Weights of a small GPT-style language model, trained from scratch on English Wikipedia: width 1024.
MLP neurons of a small language model. Each row is named by its layer, matrix (up: input weights; down: output weights) and neuron, and shows model dimensions 762-1017. Each number is 128 + 24 x the weight over its row's rms, rounded and kept within 0 to 255. Numbers have three digits each.
After each neuron's rows is what it responds to, as a language model described it from the Wikipedia text at the highest values.

L7.up29:154105165159130122136135155092160112139130145105093128080149097169138119132141153133155144141150140151118129178148123156120124127110081157117128138112142145138150130118116129099080155102111115132154110080123148135130107082122146122086121124117100129121111133098116139146098124159062156153110133175155149118139145090110154128123145140102070115075105115115148089125143108102141111150136055136120116112157139128082119122116101091141116113098131125133107109112113174124138147131141109176163164146160143147145149115144141075110103142150099141162135130153103113125075158126113155099172168118120122140120106108145126134124066146152148115148142069137119093112095132166087145126121181156125143114141107152102121103124134144103072144163115105095109139118156131159121132091185154
L7.down29:136123126133099145081133107131137105073152109181110130097099129086133132126171132164113106102099137162080165165143120167085160100138108108125155151140120108136151113115135169096083107100131122112114157153135126143111165142084164105112117071088139105122160139095158085144127172088154153142112134145104125129133120120071153119104112138112099164123133155107139124138123105145115155149149135134146120162132121141128146129164158131166097143164109085099130121130084133171108116124143103137091098158143176142114121142157189164123120146074100098143124169183159093154115161159105128126109148139163126119148165108125105147130136117119131114152151111129133101112118088120146128151118120115109123099116080095131107099136121119099119166131123122093145123143136119145119132112131137
Short subword pieces inside foreign or unusual proper names, mostly people in tables and lists, such as Riqu-el-me, Kras-il-ovsky, Stanis-ław.

L5.up2800:135171088150126148108159123096106141168102138186101087164149119161111175169115094126128144108091148124162129130120128109137146150099140109101098107060114110117161154133142130138111145153130149101141126136135136136120174108122102131102107096120103125124168134140117130142112104115124125149096125123128161134163136116143132141102140154175126139070144130131173127131136148119136153110164131139147106127170150119130172128097151128113098124136148134093128126128129112112130144143118106145112075148083141127122108180141074140101115129095145161145135122104089125132138106117098123127096106084139146138185112157159104142129097126081123135163131123136143134120177147120136102100122118129136116097108117088109113140131125157175143138144088106135139159125124111109123139135140125
L5.down2800:124169118165162132118137117133112099121103107119093130135126132109130115177133125171113160140114109158121148122128133112133121151092119087095087136086152162103152101141112134145123084114153120140147191133123138131093137146096127159063114106113149162150115163179141106136139166130138155151112141142147130105134134089106184110148121162129159133148097139087185119122170160121092141152145159111121086142143150133150100130099141105130153170111152132062143124157098142104134142096148127132106120160117121130122125134150161097135167109130094190135126093122174101115115085135129141118084110153132140128151156148139111141133117128114119105114163106125129128113120140162142148114160170102126139151136127150142111114170121103115130196158120152148137117117127116093123138139147149
Mainly the °N between decimal latitude and longitude in Wikipedia coordinates; weaker on section-heading words (Personal life, Exhibitions) and connectors before years (and, in the early).

L6.up2571:166154167112135167124130135166132085125143094148125086096156137136133116106109143123146124129108146149143121182139144137075135106081133128151146105147148168187122126123120110110144108110122120130124114147116135215135126123148121141136138128112077150120109146213130111157115101131156092174114121113167126136134146137137123109112108165138135119190114162102127143144128138085110119155129118118044195125119120088120122124124144103142130108152106090127074145129069116155134157130106136174100191147134135097122140119105113117113121134105138128142140176118145099169129108141119163097146150139136112121114199099164110096142128115137159109155125142121115120128120113133104165094137100149133163081114156114108128166066124172097172148151156097116142111122140138153145131135147143
L6.down2571:132116117095120127161048119135126164056114141118025121183155138104156145156139106178137121104122162117102134154146134119171119133170128138154110138118124082104110095089147124143078134124150135100145183151161133064108123120118129131132136149125189129187151129121105145084170110111127130120153137191154120106130123083155093186156088083143153144135160104103135164117104129162102123153119140140177144130111144166095144125134117157086126119124177119124136153107159114116144148119154106084126084134130136169144111127123131160109187118122099129124133109153099151138133140138138141126118161155098132105151101113103113106093127115144095122113123137118163151124115127137091119097148151122136123155136115154140122104151140130148121104110058137147149119160140118135122118120126129
Word-piece continuations inside rare proper names or words, often right after an s-ending piece, such as Leas-ath, Alass-ane, Deleu-ze and dis-gusted.

L6.up1842:088161129126123127154151150148143156101113122128098116147173117102130147143128116098125119172179081134138129142144177145146080156138113143099148092109145123140128158181128152117106128074155122138144116154108067169152110127128084127127095086106136083111193142165129142143144118145138093154098134113123101084108144109148137135152143130118113132108158138129101128121122052093160124120155091117145121113135154102134127081143100088110140127162143090154134147127140127175138124127090110121112126108118165166115144141109142088151159118124155107146134124145126129106130144116139105090124126134109112127139130116159108117180087064138126157119137122108127112096189127132140147109118141158169126122153127126118138147121108090154130130137157144118102147107101099147102105127153140
L6.down1842:177122155096143154103152120130145115103163139113130130098096136119143146100112120145118146131139158100176098160077116134134155159144111148154185129088095138144059151107109123147089166130136159121098170144137112146149126107093136104125129182115130138136132081155135079159116140156161132128144120084145158120157163124119092170110137073155121108116113148139150088112150096163106209161145120128141114095120109128168154135129133132126137148157110120109158088129094143114121149145116151141086116119067143084137151133131136116149138142104099126137090140149128088139135163115163140110118101120132114090102164116117136078126103132128122099145122115120106149114147105128103082156084147130114155071087129132102160096105106090072119116135113077126115132115124130130091131133130141
Word right after a form of be (is, was, are, were), usually an adverb or participle such as currently, still, largely, taken, played.

L6.up1844:112162100117142147115138126102157144114111166144133101131143137114140154152127148129101142159107129159140125152092109138130152152101139095133136139134175109136158084074096117114130137127146141102134151136140111102085120164112123127160135143125150179117145105098159132097131119144104100130102130145164131106137140098115153146157140133172102136092116113107141137134096117153136124123115147108146123147150165128140106171140084115129135127125134136132080114089116130145177134124161160127110133159120181109109143114117111128127107145143165118113132113122108129160138146172146131104141130145137161141104126073162111139092116081103131143125143097138109170091139155141130077148105159123128139122097095150134153150140129143148151122134117127130134101133135123121114127149116170
L6.down1844:157155185134126073174085108144109126123126132103167140126099116136170110124142140101109129101129112109140108154145167147132137140117138123129126143111090185128137117139167153161116116132154149070142164133125127172147196087089136143164136121153148138137087085159152145112110112103163144119078128109146138129121143140141128130081112111103132135125122129127092109150118176136108142115145131089110133160147108125162140148115167141117096116120121127114180110149130121126121121150108115148143132089140091099159118139170116084169131086158163168148157150133085152088117119159112121128108117076120133094143150135105128172144127128145130126120137159165129135149106102119163168109164081143142127114156179115140143098107094163154114153130107105136105136083107089166128191106126111
Second word-pieces of words at the start of list items, table cells or headings, like L-ith-ology, Vel-ar, d-rum-s, L-oss-es, plus scattered prose continuations.

L7.up2798:156133165135112132121137123178158119077114130195103149094145130117128131111124118139167108119105103128084130165126147118162139107141108119132164139132145121106116177153133124103097102098111117121141168134136128150115107143130106112135144136117116138150187140136156132128123111120137106146092134167120152116157122129139111144150111099167135104136139132188135130180084084119157131143146091166108139144156156139128107112158107107106145131088124143163079121132111106153124111101122122132127098127140161126079132129173144100159106106161149102178154100174116104138155071134140126097126174131128130167133098124132153153143133155127117130076131140125120092142163134157111116107088153116137123106181119070129097144132140113128132087153135106138143124075114177139149114125156185
L7.down2798:114138111107144172108109135146159117152169158111112153096117128140142127133132089120103124121154131100126073085117118094099145149110116126107134113112127183116139119130113108129125155098107177132174108109136121103128132140117090031118094094130137156156089101163158136102088120102166149148126160140129132109160157110151145136127168131105131120135164125145127141079155150142086122127146076130148132152100121090166156149137133147134136134111113173143111171152176091141143111146131111120150110096148152134138118084063137105112136128110129131123142122128137154215135126123148138125119110131162115150084122128100133160139090150113118091151131144114121118147109138151150110151126088128120079139100146138110155148130113086112136119127188110144116122131177106104096126121145137
Adverbs, copulas and first word pieces just before a predicate adjective or participle, e.g. is/was then, too, very, s·ar·castic, dis·rupted, haz·ardous, also decimal fractions.

L7.up2990:119150156143183098105146159154123150139091105141103134142188089146158138086131118092170129156135122137106134180135135157151090151125155168101126137112157142147166143113116132115129112178142112112162110091157093150154109152104141136089161153143180126126133147122165145141136104138118121152141121115090128138119126153137141155134142104095140110092168141142120146123129087105125131114131128099115115131173170153091136122107121114148094118098171083140140139181104148146125111143116157135155090117123150140112139128205122102117134118098132147144115109146122078114111155150112161088162079110140141153144126169146123134143139129088150105094121127102135121132079129107122128139112110098168110116118116112129121133108136128136121135169139125146099104117093079149126112117128124
L7.down2990:132138110175148127111137135143123086132129142161108096112174149138145144160091097142158150121127127118142113087165082073131103177140165072099114121108114119118170126158138133148139108134120130156085116108127115138137113067156146109099113081105138106116116156169120158104165109150087123146131160146141107141113140131113151130131117151133128124156134131073135121126084158113128098172161124101141125178179167125096124146146128149130139133139109101132115126111153139142101183152100152126118107132089170108114119128143137114127150164118083154179142119156154142143134118094110131111146129113142090130072128117133116120116129137130112152163097118144115127126095098139098146111117170130155109154151109152106124128106138139133177103126147170113117140154121130127184129137126165
The first verb or state word right after a person's name or pronoun in biographies and plot summaries, such as is, was, began, currently, appeared, or at the age of.

L5.up3211:144145128149149104155150058143171113146095114169095130142126120150129132147106133121158109154149137140141121134134136142115099131091103140080113151119126095117123134175133107112109151156159112073116094115111161171168146118112118140114130167113147103101135159149137130142123137155116092129158090122165137119142107148144118166166150168091142153132169155170133119153132128127140153087157128144076112130150181144141135088102166149148101133100143113171126116134164152162141111151107148109127107141142175162106102211167152137163142116100173106110135126175127165154117100114106206057127135107136178114097132130137131139111122134127145127108129142086150118131088117146109068135101057146116157119102119098139142112117131135158150138123126122105123107137107080074105098139125104
L5.down3211:102125099127109158115168144119176094157147141153069170153095111114143110123129182126141109152151131114150107140114088110133137135136117129125127169130166143101138138134136133150129133122135101111132113112111141127139117196133154133097100119130103092139144161146106121149107145118107129184156100123137084119101103153129164140134134117107109115133113159100165141144113150158142115086157122161135118154176157069144075117121114154097119112148165159131087145120192114129131141146122150136060170141126207090155097137144120152130143114117159134144146140149138178134111136128097128085099131109116179131134109092099132149083104120189132166173126118139117122132084118125113130127140112100124131119134101078145110092101103101120110139179138180148160124117129134098146132122150155
Words linking a person or thing to its origin in biography "Early life" sections, such as born in, raised, grew up, into a, named after.

L5.up3069:114149131108125143148137142142156132132120139132148137087137153138120129085128129087115160128156123131099127161130133161140133145118137119135112125119151177221128149123127125118134123119116135060130114146128163168122134136168135138123117123143099140103159117156138115187140132126138132129144091098147123176130151124155133131091131131140139132117109114101118095100133118101115128138130121122024101150121153121176144150089146126108136121158162155123121135117104121106156105126095174128129192164123132132110121113135111139092111122099149103123120185114150131136121111129156122097109124124116098155118193134159156126117121149136138121146110128128126111136152093121051174151131128133119144107136140114133135154128146111112138141129121153169142146114165131117111140146140106
L5.down3069:125112135161148118134075137138183162102167154175036110148094110147185127144139099108141109132153132141118122101154143152144123133160095142122118120159130120107116094127143169155089148138139117121122139115140109102112093129138148125068144133103145146153138144120112093155157130078126134129122116168142137109114078147147159126149135104104109109138163116084124118158122074165122113123096140155167116134098149111094125101157124110120174106129188124132121128112116135140104183146143118124130111143129120141188112099149139141105150143179116124141127124169110113111132113075131125095171159088106110128130117136099123097145140107164118135154157104116126124145111137117096140124161148083113099196130101122116101072140135119166113114137083108105105121137106136130113118144123158
Non-initial pieces of rare or foreign multi-token words and names, e.g. Lack-aw-anna, Shay-kh, stain-less, plus follow-on words like "of the" or "van der".

L5.up2013:096140132149114162139143172126147157118116096127094075110187143131092105162110132084115149119142095155100144128149178143152097120128116123117147119135098094137161095140143112098053157108146087102147129119139107111130065145095104166114088101123171081112145108107108139096142088144130129129176109152117146130142154111157135107110127151115111142125154107163089147142150107085176172148164105122105141128141191144122147131168109110125168096133183133129101168087156100156126121102145113130110120101133142129093106138102142111141098091102117134128121076177141095125123128147157128101109144140146118125119115119138134154140140162116130126128127156125147082141127134088099156096101156141161098126163127137119140150136131123142134136103148128119105080118125161171138125173170171
L5.down2013:136131170149121118119162126122134133128122132118113121162114119134086110085133081147122167134162153118136100140123114135119123144151164156146111068107117144145102161100137120131157156142148162125132116105163120101098128136129154135144146158182095171136147153130101058135134146083127138131142120137125123134150080122089118169106150108127114113145125103092137072095118143149120091103148134131128098103140130104179135140133167141107140162174159160155140121122123099112162146151164137137113127102097134160111147146138144116124141179162128146117127123104134184118134149130106130110128129112143141105161179140125152062167095132107133144138159163086153115135125146118126106139137136150112136129120104120062120095163118123077120135110149103114121132140113128100092148175106106
Degree or manner adverbs and predicate words right after is/was/are, as in "is partially paralyzed", "is fully resolved", "was placed".

L7.up1944:168143130169152141132115132151121132108108160121124138103153121149122115145098070094126129139096153146128119130089141169122128141081130095127088120127132108139138113150089101115115153118112116114167114128141080110108104135145112098107131119108091130126090114156121138113113095157126137122109158135144158105136127113184176150165162140144080135161134132142126146143121136103140096100142106136153098101177115133164111089153145089139160110101133155168135138142122092107142106087147131116138137130128144129120137106157117134136158126078136088143150113134150131139146121145115110126154151119144167134145191133175130138097091140101130117122104154087154100138147133131114160144096167135167115100101137080143145155141072151152082141122109127144110099137154108159088139151151143
L7.down1944:111143102126103090087103106204130132104091134128077142128141109089144114091122139128140145104132140131156110163100096123134131138158143149113153122127070119142116093132159107118181092056155143099114146119115117093153105102152101133102121124108113146136113138092107151097133126113078141114118113160152099109157151130141146138121164137107135104128112118175125173106141110146090126099150127191152168126103129104124069100136146103122138128146107140083060165127134102100117111102114107154130120149121127106148101151131139124119150090118114117134145133087160094128103103170125108128118120100123082062124177134143142128164143117127177144122134135093157137129108150140130172134156178162143098138112156121157108119143145151127112101123117124152105091127164078098118131158119133
Bullet dashes, spaces and "In " just before a year (1990s, 2000s, 2010s), mostly in dated lists of careers, awards, tours and citations.

L6.up1890:105151139135108118102137119135125119128105136148125056167164097125085102187129104137174108173154121072155094127134119106116098132064154166087114160129115147140140121106127124113117122150113170135140122110083110130138093112127120122130088141120170110092177108127126150132122101175119130182171114111121099119125140078121128141142101136126112121153176135127113120185154135155134124133139111140089103163167164117114103123191122110085112105126132084147124146153114124192116119158132117147163119113135139160124104160135132112110142103106107120119144121156109105141123116104116145053162138092137163125177146112115124119115116127112128116093137139117115136138109164130102119078066127130141107117107110091136126145121100124139091118127145108153144103151137125145111148086110130
L6.down1890:121119160139120139099141129150168128142101124130077117130097107131115122113116167102148135163138105088141122120124069111113125148112120111105150111126116115132152109128124137122148115107138138099137096115120129127151128120127105155102121136148092107114122151085166145174115100144096115140145138130119115170117145164136137093165094102138116118126126159139123173126134128119131123135169150156167150188162103159127119174114153151110149143129148137120117133135170163151127121106145134114142139169117156103169053135108162146116194099169129133145134130155108124103116149100143165121098122130138101093091116136078108138104083125155108137139103120144100134112109154115118139135155144145106127119161096153150117130096097162146159125160153134141134116122101156073187168124153166
Words after a person's name and "was/is" in Wikipedia biographies that state birth, family or relationships, such as "was born", "married", "daughter", "met".